Weights of a small transformer language model: 12 layers, 4 heads of 64 (2 for keys and values).
MLP neurons of a small language model. Each row is named by its layer, matrix (gate and up: input weights) and neuron, and shows model dimensions 0-95. Each number is 128 + 32 x the weight over its row's rms, rounded and kept within 0 to 255. Numbers have three digits each. A neuron's up and down rows have the sign that makes its largest values positive.
After each neuron's rows, "fires after" lists the tokens most often just before its 100 highest values on Wikipedia text that the model never trained on.

L4.gate631:143121134175158111088118126155158122148092117100121154104107108160089118139153162182132080089084107169116168098099086151162146114148198133102099152110115158127145145104107145066162094112110094180115103189090168132113146103157140115120150117166119123116119136114106137158152140137109119054
L4.up631:127135130048180144188171115135129131145139146145152121127091131152114187094198179129065121151124144117109131148127134140106130110157187136151108115126155073055112134111113133099172091163103081080158147097085127149163113172156095129182142122070125151124134127090126086054168098125128117103
fires after: " g", " G", "res", "ic", " t", "e"

L6.gate683:118125105142123105132109073162162148151152144147180140121092098057116156169076097106130129124112150089118116214149105114115216141164127156104112088145117156179154152147119116122150151098086045118135166126151148118105104164164127111128131162110184141137161136097117163065094184115137145066
L6.up683:093137102074139101076127189135120118039161180134157148133113132128146147163133149099097111181168135192178074137148117099100168110163120119118125158151098126164108121140103131086136150129138151112102136121153138193143160131116118122091098094090128142186120113113131148140175152090160165123
fires after: ",", " cons", ".", " C", " c"

L6.gate28:140141137133126141109146097195103099214129129108151116154103104117152159137120125132119145157114113100129115135132106116154182181097177112154129078142094124120096169088143105110128120120148122125175181102099147115067158127107132211090090181155089187078138142113105112129153134142094141109
L6.up28:116148146155123136093154101162176114126171103126111174148102121054191089108195132182139168115081127103152122136112089069136107141063128122134116181135118106103106139124129060120124110127164170208146179073104115082096109148106162111184175110098130116036129145137159135155173140182083092132
fires after: "\n\n", "'\n", "an", ")\n\n"

L4.gate78:153105044192153115111126055148177121122095172114125160107123134154123134070127104087146186104160075145203090093129136124123090144151100099126135145182110126146102122062069107130156067121157102155162152138168108103156101095113106130152145098126155134144128143170143173142112154126159150050
L4.up78:153134093190087115105085089170133142090125130150094079136111082159124093086082109117067159126124108150086121133107156071129149091128136180133127088120094135103165110098129144128118088142098167186162136169129117126135221142127073186125111149108127081150142166100183152145124144022159169133
fires after: " Ant", "it", " Sant", " act", " elect", " D"

L6.gate625:120149083083096134147123121150105117057140159123066165131119104089199129156089083087109109161177151111082091163111098139127131094126118131180121163120080165137118127140125110155132123133148092118182133105117170138143139105146137098059145147126124185107174166101197172135172113107094114119
L6.up625:078084110155111200134113115166149133200095158187065134196108127141137148099134075128148113165125160114136145134103123150125113124147126136090150145129158096086127078099157130086119115139141118130103095155196163073102108177105111144086111108122079118149119206098167158124115065183068150133
fires after: " p", " o", " O", " it", " is", " P"

L4.gate692:071157066172118097154144142137123130141076095130153069123117159138135141142194097061158130108202126141104163122138137089119103135063107142150135150172134137137101117109164139081053147136158107208163106145186190136168143125116158155116163111143111102135155140120129081152138088155112133112
L4.up692:095108096103150160106142151146128150143117081107119146120088122137110103098083233140064144176117130153069133084126134098109103118047114174116140157118117087175156188097130134105196132207131111210144102198101156122118129157198099146134181172094145141121162113142146151146184127072110157121
fires after: " ", "201", "200", " (", "202"

L5.gate64:159132182128093133121118085129112104153158111110107127090097099092091135159100140088141137179129158144120114136134148141151184115158098180159103113084093108153101140151131146101186145091100185115164159132091101083131092163083166069088131089146107135124155144108072065151186090101206099101
L5.up64:065133119066167097089135136142066116202124080155075134131113128131105166181176134174164162126137133126156158114123156171088147120119128138137142144132132141147000139091131119059092154077137125072146124109105080167120093096126168128099149156113131174042117125129093138152108125179158181143
fires after: " R", " A", " M", " D", " r"

L3.gate325:141090117161194109101090085126094120149160130111116092127089141081150138095098126122161159162121114103171120131214143128118159126151116118134127149092058117116168075117095137154133103112139142154097091159165100161090166116154103169089082121131115142129152147104176077146087131126106099132
L3.up325:132147169116138091164110126133080060148173126159086105144081156154112142153177181155160091119144161173084146152165106140179149159174172038150123167110140062113111111163116096158117118140147158108076092116101106234128118082112054109126155126110095126142127147103096127128107118162128141115
fires after: " S", " s", "2", "ens", " sub", "iss"

L5.gate660:066183101198110106186061072135116214159129105112167173128087104136089140150143113081114129122121110163145171133142093099087146154079140131096111075117124187148129109109137119062136140116159107070143179069074170137129165139168197096157106166136174143156140148109143155078152100107129107109
L5.up660:111103106132146125146103104124101100149153170144143097107113138130088086107176161102109150103183093064090124172145099112074151125088209139081163213093174115152164131095057103118197175174096198154113154170139095126139155131125096115114187073163138157106135114131146127088159147091082138081
fires after: " c", " C", " the", " gen", " D"

L4.gate316:111097152163151065100133150192164145080122076125163131142124119165182086168072219100095182163092140051081116194172097156147113180098102152083095164171112188113150162093120137127149185089183098113182173091150159079126188160093154191135161170097181120091141136132079056128169122119146153135
L4.up316:096125127070167153163102121116161145164108103113136106134092110069106108150174253158132108121078137101112121111156113126094160166121104149144096107100105156142118084103159113121128116090149064077146143117133073083127167147126101139114117125149116100121110124104159094108140113119179095129
fires after: " |", " ", " F", " f", " S", " G"

L6.gate586:123123171139193137156070146164123064140067148085069129074109164143161155144143143105108111143152083167135149159135162112111114204115143128000141149132069103189117142096152073045146119104127170108124150126135110115130108135099103111148146125100133112098168118156131069126111148098152122094
L6.up586:154145148084141160155096192127098117135090149128110095113033129128160142127155144147126122129098152140091070068115113129166187173117104142141153092101104174138143139167098089204130144065189104076120111160197098127175106135112141109149094099118111134103115166152171128116117164098115114144
fires after: " \"", " (", "-", ".\n\n", "\n", " the"

L5.gate679:107133127161198127140136092088208122167132090177167131109132070130131133156104153140124144108161152146174135123176163134052171175100151125138112134089163068152163165165126138126112048108146095152148104165159159137106122085125149159136118143167211132112140071120069150095084108154143090057
L5.up679:110114113190124158157099141143130151212129179175056047109085116137127139115114145102109155086103147130053092054181113125160128123099134138137102113081131095178129095126109106126112105123174153105142071153177085093133133112110174148103114177105163066074133137070098135127127152161135110134
fires after: " v", " K", " pl", "K", "Pl"

L4.gate63:159100086133192129174171081140129124180126150136104182117156110065047101087089135083133067047156155130134136165102131111097143123157151112136121117104108138155170096132131131132164145087110139079204233049142140141140123128118083103112077156159134094052175133037134097099130112134147169150
L4.up63:130106152091104083178137129147153127104091109173116175120113123098129103155132127125134122175183090127127141127124082130123123151159128130145119083092156134124151094113167124129138174141152149108159164130053100064166141139104107125130127064077110055172124111110155135161111170086098147096
fires after: " H", " h", "ry", "h", " Ch", " C"

L6.gate659:205132160139116088162174106096138185110119171174108163165113151102075149087130127138133168131139078102163091109109126124091050089067114131110121104132155129115096124102179164153102170077165128105142118081127138122075178089098096137068123145095187117084146109150168140137067083109127102191
L6.up659:140132067122133130160168117177226143096148097121091126152142201091171099128109129134116121102159106114137139171132101082122093128107074122150140167108152165090088112110156179179154074068099119086189088159103127111140149125130130141133121095165127169120126113161145141136138156065102138120
fires after: ",", ".", " |", "f", " C", " F"

L4.gate433:156128142112093140136091175169111141145087169174084140113074195166150089138193111142128138121123165101146179115121123146155099156092163178143109098179157134133125078119147139100139085110168105120151131109114108094087146129098076149108176177100113194149126105116143128131133029111139163124
L4.up433:095110115091119111134080124162130148132158099093108143114090140184112065156141113118158147156119170139109164127085161108116133151108108182157135133110097135131142094145114105150178101129210062101092143164181144117167054108165129195087136111085138120120119143158184168077118108109110185101
fires after: " O", " o", " ne", "9", " Ne"

L6.gate365:121096086117133117170208141159100155139087189141128121126158063061142134109153140100137104071172112098096167107079107149117040188094104073104129146104108158138148193189130171162132109147094100138149160111146167133136172095129131144114090122116129144150156123139089175144093142076113100208
L6.up365:123068110099120131075103116140139121092115153059126066127139155102107112119143125117157139158154134115093129167143136114131143082107084136136125088148171108095077100095171130125118158162109180133137141167126094112157133159145100051086083068241138103111137130097185145061164059178127129146
fires after: ",", ".", "h"

L2.gate543:085151169094120170141142159157141171136099096171152123111093134139147142137109154147103155034144112154144178124120083067085157121151105112091100093190140102132136175113076071122145161158100155115118143100118139069148117087168118119158107088186142128180133171082153119147146083134169110077
L2.up543:115133175066116125189094134131186119147103122140146128082142104141108099128135133166101130105126172147046113210151151115159165064171122126137133143151110173140091157127103139119159127161132122112132092136162151182108141121183086132146112095177085114185136117092125111147132176140113139108
fires after: "ch", " ch", " Ch", " th", " so", " I"

L3.gate148:082176111124114053194189187102098043078063056157153146151168160128116132155169091120219133136110160100163104142144121144142076177141123081115131122126120103136137136157152097128166138104134117164184166122125123122127100144156162147157133155148122089095161099178101091165093124123161127067
L3.up148:080176129099164166117167079158212161127104134083157127180082137138073165145124112052111131135115075146133172125130118135125064158131105166125114115111100106148146115115127189140095188072156083125135170152152130092126092156135131172081149149096191124107117076182179130078073110122150159098
fires after: " ", " F", "200", " Qu", "\n", "201"

L5.gate73:131139147174155129157139062185183119169140114091128157107120140142133177201126158117164132126092146068167125132127127159104104086095132142178143133141115167145126155105135150179107100087093129095114159093133135086067111100127169133106108063090164120114118072104109147130099118142093122099
L5.up73:158083167130171098145180093176132152170172197116111117110123167138166152155174083123184093139124128158211116133093151168109057047097053166154124110144121099135050134133170185095142140140125105090120150087114176121072128045143122152109163117174125104133117159125183113152116090122153144140
fires after: " G", " H", " C", "h", " F", " St"

L5.gate703:095143093185158141156072104130103092198105115182125183151140184110075135126176070078178189116162165090109102159129165132150109142063107193074114151143107178152161162116127180153067111141130097139138149127190174172108099118176112123094110121136120144067144147126159114150059152094113138157
L5.up703:096141119131118179088125115164100101150102106183124143131177121117163109087186137105156165122153186134058185182116086158130158136195129144166116091163112129096147125153093123128110124159168131106135095110112180104181114156102098107134103118239123159134115151135100190060152164099123143149
fires after: " c", " C", " F", " f", "U"

L6.gate471:184168127179149117179163148114134123140089136146174151126146126149186164155192155174149141112136041072150126130131098126096103144131140173125116123132186099173126129141103161063102111116158160118192196119092116053157191133137112104083107132118108105103147102061148091163057097110123130153
L6.up471:121123114123133154163147183046147117069128099129153146135107120194162118121162099154191136102104071121123116121126156167183186158126120123135118148138107155144177085156137108128183110120135120103114148104075153103172194124140128143105105137136106108140141171092146109186128068154096133084
fires after: " ", " v", " V", " the", "\n"

L3.gate624:186112149210162098124125138123137108122151135134183137150125132073118132135107163104100159134111131110159097140160133142171132155123113129094119166148138077128092139154120152147103142069056172128166128154139116069076132073101075121060139111175102146096178124124152100210124085146159120095
L3.up624:161163118174213116089123061076140055108141123127140125197077106092132151077193115104120117162126114148139099152158112179155117096136179107133123077145156140132166130051137163133064092132088123123140105177151097108162126098115109179106104140163116136138131119154115115152145133151126134104
fires after: " s", " S", "S", "d", " up", " sy"

L5.gate665:124125111138152128155154160214140101159064160091160117144195130087190101106142078055156080149116131127095122165141181111140160189154131137055141183144076126138095101129089080134096096119160188141077149157154143112040132105123115156090118116115143126148148121092150174134109169041097185112
L5.up665:085111140153114182106193130160146098141075132128173123138136123157122136153133107082128152173138195133111149183113130132110128148111145152130149167131097142092116082112182107104122158177134140047126143075139117103133141082135134122118078103154173072180121092128046086108134129111149174143
fires after: "-", " S", " (", "S", "/", " W"

L5.gate463:141151118144151140181071097148112131147066131212139072158135163142116162140090094079168130091191098146178084182166144105103130162145164132119082149106104113161108099129094126102123179157091109135069174158109140115041125130159136092100070141091177129090135095134116147137111112091104172120
L5.up463:124145075155148154202179088127149118122184176131129129123094080172153179045209161103129155112131087131153095091172136091103049110129118126143118141102121097157164111191130145197123125138108150147109103177093187134054152150106112136154158118186152095085129088157092109191132107157083079107
fires after: " C", " c", " d", "c", "D"

L6.gate418:118181157163116098138144149137074108152128126119125132143115153098104142166178162080142126114167154166112128166103087113113160169091142111148096134160099128161111114155191067137109130072100140146082154086121114186124132153110148145085178138093148152147123175132168160094136192164056093131
L6.up418:173128216114167126134143100094104085057131160086090104120121102131135105152123113125037113144160100148159138073121133131117160147154124184134129171160118082062162099144120130135104144175123153109112087159124109101082181152116090115061146109121127076158114124168110172135050140160084093159
fires after: " d", " D", " O", "ank"

L5.gate445:118096109158195159134119124183102114158135075125140155179142151101165131104122095144134137128089086158099189109133157184153139151131112114130114141078157183102155170133119107081060132093127094128135152181152140137118082164199129155158191110157137108089133143101113098114135144096151112133
L5.up445:165118088148111081161075129116089139156156137174059147120068169177087194140175118111113130101085119087086112117157147138159154117123112137131142089163138094167098091148040114095145110163113118131083165112127105137166124075067171086139123154136124055113135184069128127122189164170162184099
fires after: " G", " g", "ec", "bs", " n"

L4.gate10:140227102113137103088132067171122125117143116153130140066135166144089133191121149084181095153106125082166123125147084070103144142167130149097108097078107140160155084195137135115154086162124128099180153090116170146082156078137147046086204121210199113141119091112142152121104092090155145174
L4.up10:118180091122202141115127131150098097148085168108090109176132113148080111144107096082127117115125121132088144165082099133147077109145088145135137077129151138148165097121136200114046096152185168070140148148128170084136122136144131098128075153145124085160120131121144115109101200074119129148
fires after: " H", "ry", " (", "h", "all", "H"

L6.gate317:116136108099125071104172160113099112118093121158188157094141109087127102148190187126089089090123097119004125146097140162132152172008136091149117124082060164114132127166132072116153175096147148112139183104183149143177164144110119153097166142156089114105133133145126100101136157121149110108
L6.up317:154165167134113051076101138164120159226096125149121151138138107146157200120139193079174157106208172082124120100141141177060059098104123153118135150101125125141084113173197106155159136094132083185102129127093141112156167136176092108158085143149165102131158136139101106146165078097085124136
fires after: " F", " f", " V", " S", " v", "ist"

L6.gate477:124084103129127097161119102183125139186185127118126096128094112091162173124130076115140124138164144064134163144113093142113220087131121166127121080109158159148142100163146138154109120087111094123121104200203086101178139123108118132167154182139181110136120191162185149140109171125140101148
L6.up477:130147110166108120201125158106121156076201154217059184141111119127152188122155107111153128162103157146115150107116088075109162080151086112099131170132141204140159109145132137063126120150084162101126129155151141069129168122101125120133153141060099116100114130114129110102156070130083107095
fires after: " p", " d", " l", " prov", " sh", " car"

L3.gate270:146084120094129112133163134174101094178118087091139095145121206181131151116120128118146183158205134108154201110181143113141108154106091127123086152152153160146152142155124113095123110130146086165114103077161108156143052139126066126106151211197103167173140195108174118211087121158108149140
L3.up270:157126109089096129160163150170102121135114167114175138163072185114136118075175155154232136139105148096082145116156116144128141130141109091142111161102146179153106095131143118051183079152123119094125121120154111147157091136143080142114152115092066151122125120151151157158156087165140095134
fires after: " s", " F", " fe", " S", " tra", " it"

L6.gate536:159163080112148112148121102124105092161131107172126132115112135135157146130202157116218075149135151159060107177123136127121167142114100142056129096112139200190131123183127097080136088108109163119123132176145147143121069184089062110163163149148115094172144124151161066142128143081116116107
L6.up536:135116115094158141231150116146139154114089088105148194153156098125141147116113126150149096135117152143194115192148179110123195123123153083114131092113177120128147083123178180133112120120129088132109119137146124125098144178108141112130112070138087179082128197097171088142123114106180169093
fires after: " f", " V", " F", " t", " dif", " v"

L5.gate162:149114119092116092095066152088136147139039099088156174126080124151138108109135175167147109108143112112057129125128074229111102161143106161126124118161137154188155138126132101092211088167120129128108177179169094060113076128156169194114115099109136122166142106081118057171187071105121109091
L5.up162:186153205114091115118101089158104106139118130133097107119133144141080106096141109130057198119149143094113149121070081128100124092105164126154133098140121089129068098106112135083178142171156104197144174096142223111151081119110128119149174104151095136116149158156111132157094092154108138112
fires after: " G", " g", "ri", " contin"

L3.gate570:103082151200115126140097138173153107151058141123122110045128118148138144176094197126112150145126156120116136138159110199123081196113101128087099128088157112149104142168094100122105129132135146143143137099172128131104081098130134108073101125205150102093132142100140107123068136152151138147
L3.up570:118093184143108144146063107127134086154094104127176153167177147140084115139206125090160142187140208135125142159123108129111127102126159071166104053031121127167066116073124154115122119149197184152110119072067113117192157102158150081092117166128165092116124058129135130131159121134102114153
fires after: " L", " l", " h", " B", "b"

L2.gate182:131131109148137071098147124079113103135198076138131136058108093140106106211163113160113125134130098124151161151161164180110172123165154155084124146157115167102115167089144088167116127139126082134136187163130118104112088127127147110114130093138133122083138188169160083180042162096196087140
L2.up182:140137112136121169048121122095150077184114101149097140129133149128123173072188171113136189109136144106140189170125135151120139153104138121132120116153125108176102148133141138120108088137099044121131118079119152129186201137119138143093138111080113172133120124075107142148176168140133154089
fires after: " R", " r", "om", " L", "R", " m"

L5.gate568:099109141201087100095141103145107163142162071081087184151104090109145115198078204096081125087101149114188144107086156170079176105225095163119124129151092146085090174101117165104116101105132087157137125140176107106099122121182093125085117123139163086123127153096119104054123160143150133129
L5.up568:121131194063103152151158155073116153185154123124129049101082117121110146131114146125094131090115156077126165163071098144123087135111143096147135111124149136121127127155108121171155141117101149132150145142110100089150162145107131171085131143188017124142149126116125166096113113159121162102
fires after: " R", " M", " r", " ra", "R", " Rob"

L5.gate542:133102082193126109099100150166160127134110116123116136130140143083136074147102115065076117146113130125151095140095151130202103150132075178128115177124152113170168163114065118132081118121065116189089111154133093072122152114119073174128060063112135122116151116118155141084082130083134093034
L5.up542:175112102100117147122187153133047131134169111104137154136125154117134077107184097172152085176143188122088125161147119126048123122085127124132129128178121102104102204134152169140164106196094084092166149083134144134088119154137138073087060084202093101145119111162080145084087112136063125124
fires after: " c", " C", "c", "r", "s"

L6.gate81:157127153183149097166153141134099092131124119149147150162100112090155119047178124085160139144148108144139144158115102122138123100126129103163135159133108106128129119166107078133138146104188061156121171115128122100127137037064132153111181175140143068148112114118123136116132124139135095099
L6.up81:151187132160201124165179099106106115134163141153144152085139105195164158084118123183151127110136133185136161159124207146123191102167107137150120115124204041084075083109095134172124123204154124150124117089110161163088090091121137086156122090181138142128118156124152137148174153131118160157
fires after: " D", " C", " B", "g", " N", "c"

L4.gate655:136158129133122129159134141124135113084051146148128070102120114104120120130135142182096129105151212142092151171092094089097086142099119134117128125165107140184104185146116140069082138127118142135127161131100150103125184122109130107106107127176095085169153172037105071155146112158099174114
L4.up655:166119171172109118150124137082081143156116126098074086082117135164167143105102184101104110086132105166133155114104130153135108137129205139153101157087139082055134130132179166125158119107122116140155133165115124197104095112084148151176154073120130167120132153102136136100120089152120115096
fires after: " G", " r", " particip", " compet", " rank", " ch"

L5.gate469:147076110108141131095132098125093087064133189161202118173173165102152111090137120093152141170157091166110204129166087142128159086157160104123135127095113136092135125117112105141151158105160159129183166109168069113108097086158110137107110140150100152094162126142098108172150056120188148129
L5.up469:108152126112112185112095132128114123198154092115126060129119081058066175115128109109118148103128153117166094139119182117131090127151122077115125124114172074150184068115096101153164113133135183165090158099224126134113055110106153126195121103157165176123134135131119076091074155139112185116
fires after: " S", " B", "S", " b", " C"

L6.gate62:139100088132131091144234121132105138109060153178108140194109088125172051125097098098128148077110077094070130141164097181141179137204098100110122118191123174132159105131139160117085112101140099089137143123138157151107165090177126080118065083104161129104163086152111154157130151133116100117
L6.up62:144183136135185149109108086145119153108108096079155173101092151116142136142151164127106186128146180149171110169163115090118083122100192097160146122145192131093127125143103124114117159120112125144130178086149114152099142101170182111112192101097089198151151088101114110124078085151143150115
fires after: " C", " c", "C", " K", "ey"

L5.gate15:062137063150135112144144103121102177138122082083094152105130131165124109132154120117078158119125192128110183170168145130118129144117142222121120156118087190131160139066089111129149092137082115160114190066105138078130098126141142113097119162113158074116154181149083145087131113122114078077
L5.up15:125138145117069095136078111141130149137138135082145075103155090206108100073130102110130126102098097165153163115211171116129140160116064159130142131145107130127144140101040090114071077159185127170109127192127160111105133143156141125157092109137109102134111161129140148096203100144165154117
fires after: " D", "D", " d", "ens", " B"

L6.gate561:158119201167118130090154130127116149147177162105195132109151113159160141149134127156099105105132107075144158115166141169117129088113137195139098094172083112084154124153114129119178131138119100136100141158128177116158134150170117142131144058158134086121140134130116144093202126161131089114
L6.up561:121160122143130078159141138140088124129078131091148112103137135124209096156189145140177138155080182142115169100108148121123153167171122127131108158125093165096143188155169148110123155149201133149134167147124078112149102079143217069158093118190103164076120090149128099077146115180081116112
fires after: " V", " v", "M", " Uk", " P", " M"

L4.gate397:114115132141138084186148185187132108148076121107170144097124070137155152143158157099138192148125157058152137165126132092118078160092109148027127082159114178172137136117123101116170137074154091085133131149126149142101062161129163069122094144081105094149138132105108108132128131089123175067
L4.up397:113168161197157096144118126087083141109073104133153076013085159159159199159189147053114124151174101081157106145099155067154126191136103090132180142113129100120134118173116107157139123079140123099102103132111138094148124109118165102107104156102137071148094128173164110133123193139124143098
fires after: ";", " (", " \"", " un", " of"

L5.gate133:119099123128133158066089121105159098149117118145154137100139157158145158095174179128184131141177132098150103125113167141164142137111176113114126118134080188162103146099136088099128119062096162140127102153161150134127116103126080155112154169094123102221129138178208090110140120108218157149
L5.up133:131171166126136146134174177182170032118116128110143144089158152066126164102145121120091140149151114128118109159140124124073078131150129117082121149192083167057086111105131105126056102109114141105085109095185113155167088113109079091096060133113076098128118127134110122106141163125120150168
fires after: " (", " \"", ".", "/", "–", "-"

L5.gate498:163123058172144156131083110184159115138143168108100160120184116122158177105181136154098124170121184094172117132141123189109139141139217141109109129066134105121159130142084068114146169120159182110134153088053120098083112121134108139116108113150180109126117130132159136093127121098094127085
L5.up498:098131107133087095119108168142120107118214193135084102174118081134070118096140074095108177142117111133127125117119177090137161123168077150115138102133110156141118187100100121074144122149151072216086143106069134048098076157102176144193108095165108144196121209145184098110190091098138161113
fires after: " D", " d", "v", " m", " ar", " h"

L4.gate686:122149100206066101095170112157154098156160142136120128094141149151173134115170125119135133149137161094096122168173105106155108135088147124108123136160109096109172116150104087121112119146140170203121165202089110119058155083099139113085147178166067083115173131083084066131133102151127103055
L4.up686:111149122197127086156104097132113102100195108137133107094136137136151123147158091102148153138223125105154124109160147110137180172153105153042121181102114167079136145145088092175098120103090141142080126116112094138158109172114137101121093120178138152142120118141161186137148099041151130092
fires after: " D", "D", " d", "int", " Ed"

L4.gate24:104119110210130125149143141128092173154115177157123100147131148207128157093133144066119156142087147132113120132125144148114127195145113162093136082080090151157116141113084121108141142052128054050130148125153146074146126108104180111115132169130118205095130142170153120127070131075108179086
L4.up24:148101146118189090109135104098164126175118127148195178139145140103141170172177138177096162090117102171086136152153158118113113108154159135167135095138102104112146085120133183085112143116153167176079134082120140154118120107127118139100162059109084107142128097151129092118114078171152072129
fires after: " p", " J", " R", " B", " Mr", " L"

L5.gate93:078145155113132072141089164100093107142111147128105120075061099142143114083125140130134131131148109138152072141088102112108126156128080190113114120153097132119127136117155034131153100167176156160164170101132106177126090125148130127131096092082147173105166143139155145125143121116132170145
L5.up93:121123064063119099164153132164107170116103162082135089104146058141121082117122126134083137125157189130190035191116115099174095099134052120131124142121152097158097136172092101114097123148119149217077181140133173103156133095120084105168092127168096183154138156142131097142099100104099138098
fires after: " w", " g", " W", " G", "w", "G"

L4.gate116:109151207088078131122085138100172154105142112129172155154116186090100119163185172134121134081117174131135154171091086165152163176193162068038094081111122113115168142101085120125091176154096142083127121144141163085082129145111112164111148182093018187117129097111118141091163105097118139099
L4.up116:147125172122118135106149155145139104175174102169118124145132103126102091100162124128130125152117156109146166120102174118093129105106133117132139145123151125163115085158112123114174173157174153179129096116158144126155092172146102115112140088017145188102125071121154124148167161206122114114
fires after: " O", " o", " S", " R"

L4.gate596:084135118178082082099164176156131133178162180110099133110136123163110180159105083136114155194138079063142145138143158095154210156138158168114112194114116136132156129098111084075097081119096065118066119116149131061170111078091115100152180177127102144096135144130081139104144172058103128108
L4.up596:100129135159036091130097127145050151175188159082125144147144143130135170121125099132127139139129121103110147112134127116178166139157172109133155190138099173105114134157146097081118134133172135157101095131081139106190085157124101108214222127152164151094124157132069138109154109124164163101
fires after: " R", " d", " n", " D", " S", " E"

L4.gate310:128130179175186175146139131176124153148127089165179189123076125082186111121163096099150147119115050150092111140132115124065178110120112123119133126073039159093139163124091146156053134076145159124142146157145112142124111164173116135127091130103143101119188136122123165198108110146145121127
L4.up310:169119133143121131099092106119097140164089175073157122120165108110136088085187127158143169082190187133191151153155101069066142140126133153093121151132135070144125105189120136116133160172128156192175182154125142117179152081092181148115137128152054142125132126089124122101075072170092118130
fires after: " v", " V", " G", "á", "r"

L3.gate29:098094176117185195154115094228165111147083184121107087140090091123176156124147170105186165120072102150165177165152141106070173144126174184125114109119116124124154073097148151107141162132118120146109150175128162166137159136133076117168136116119155141151143109121163144118156081148136168125
L3.up29:160114074112123141154113121125082097111116064163120118141136156147152160107181181163153094170123116097163112169132084108135139127116115088139112112111118110089081121184118198112109113099180115109141120135113166173106107110115162097131137130218098122166140126119113111133148102099104116126
fires after: ")", " Z", " S", " Pl", " s", " J"

L2.gate669:159119150102089160146093138133118102125093134133122208143119115147187133085145169166129124207087134116118111216108125061092201132170127106148092123150141134150122141134080099136097180119133084155173211171129125113092088036101162165064122204220129148078150103133174122146107075123084110145
L2.up669:100097129017044138072073119145089100140126070143099124078135150203118115127141104117129130098199128104052121154085117137126219193165133165113130137154085124157109094157126093091099096095073120172105158138126130136065139174138108136134139151149151176073113159092128120089121096105121141115
fires after: " O", " o", " M", "O", " E"

L2.gate362:159152106118076125192116152136051149165141139092108163136055162132162150149142160107120077108076143196145197151122070132133125129164109150064121162144088131173175106096162128119163149085138100117106065134143178161082123138078101180123085078106135090108165126140133073123087156101060065087
L2.up362:099115194166129100092112179165157156149125071118127130231111103112120091092107122074131182146096101165140138139116103100157135127163090136105122148090153153078133137141110146127102126157152094161141146105135092174122129152107115138106025158147133141117150114152139108198117056196132122148
fires after: " D", " d", " b", " G", "B"

L3.gate147:098060139119112128129145144150128090069142119183129134114130172062112139140106133149112113080117187144149182163165111115060141097122139112100116200156099188110208140099136110162175107098116075163075152139171139072167076118095156101096122127131151147076160129059082101135114148108155215179
L3.up147:112137166133130122165127125160129186103134173130146170105156135066104106079089153056055096103168083230118131098109173071143114084150151172102126185145145125084165126157169105130129148107099160137127118127151196079106103129064169128138150145088136152067144127112147116036135142122170200163
fires after: " G", " C", " th", " K", " s", " f"

L4.gate486:095113126145178124155190154148131042088157139126161126111083112064166157104192116114163152081165112139085182170152121109109136157134118130117088123114110164149178095085061162151136167103077131160158105113156125124137128111132115079109069095163105116115142185103096132110209098101112128096
L4.up486:150154149056111124171147222076089114098120109117079130166143120138099132145143138143112140092159099122108169113095112138159119124147136143167117127161109083147186068102135142123167075143102195119137169135089133176119102165082098125161105103166102169093138109116147146099189151144095140060
fires after: " S", " C", " R", " s", "0", " r"

L3.gate642:168093100103137123151119114123181111147079111079105173128117156100217127208149150160157110131129131071131100145182151111105121121139076062082107174109127149177182134143152166120157172131136095168094157141140158115130126176089105112095153165131111125108144148122121104127047142146075092148
L3.up642:214101104121091110119144124143077130072082153092086104161166117167118130115180131152141126175132134109120125204155130071130124115078128071155123152146114150145089082130172166195130115105136124109096065110110125075153139186149136122085146096163089090063136139098116101167150095172121168115
fires after: " F", "a", " t", " T", " f", " Comm"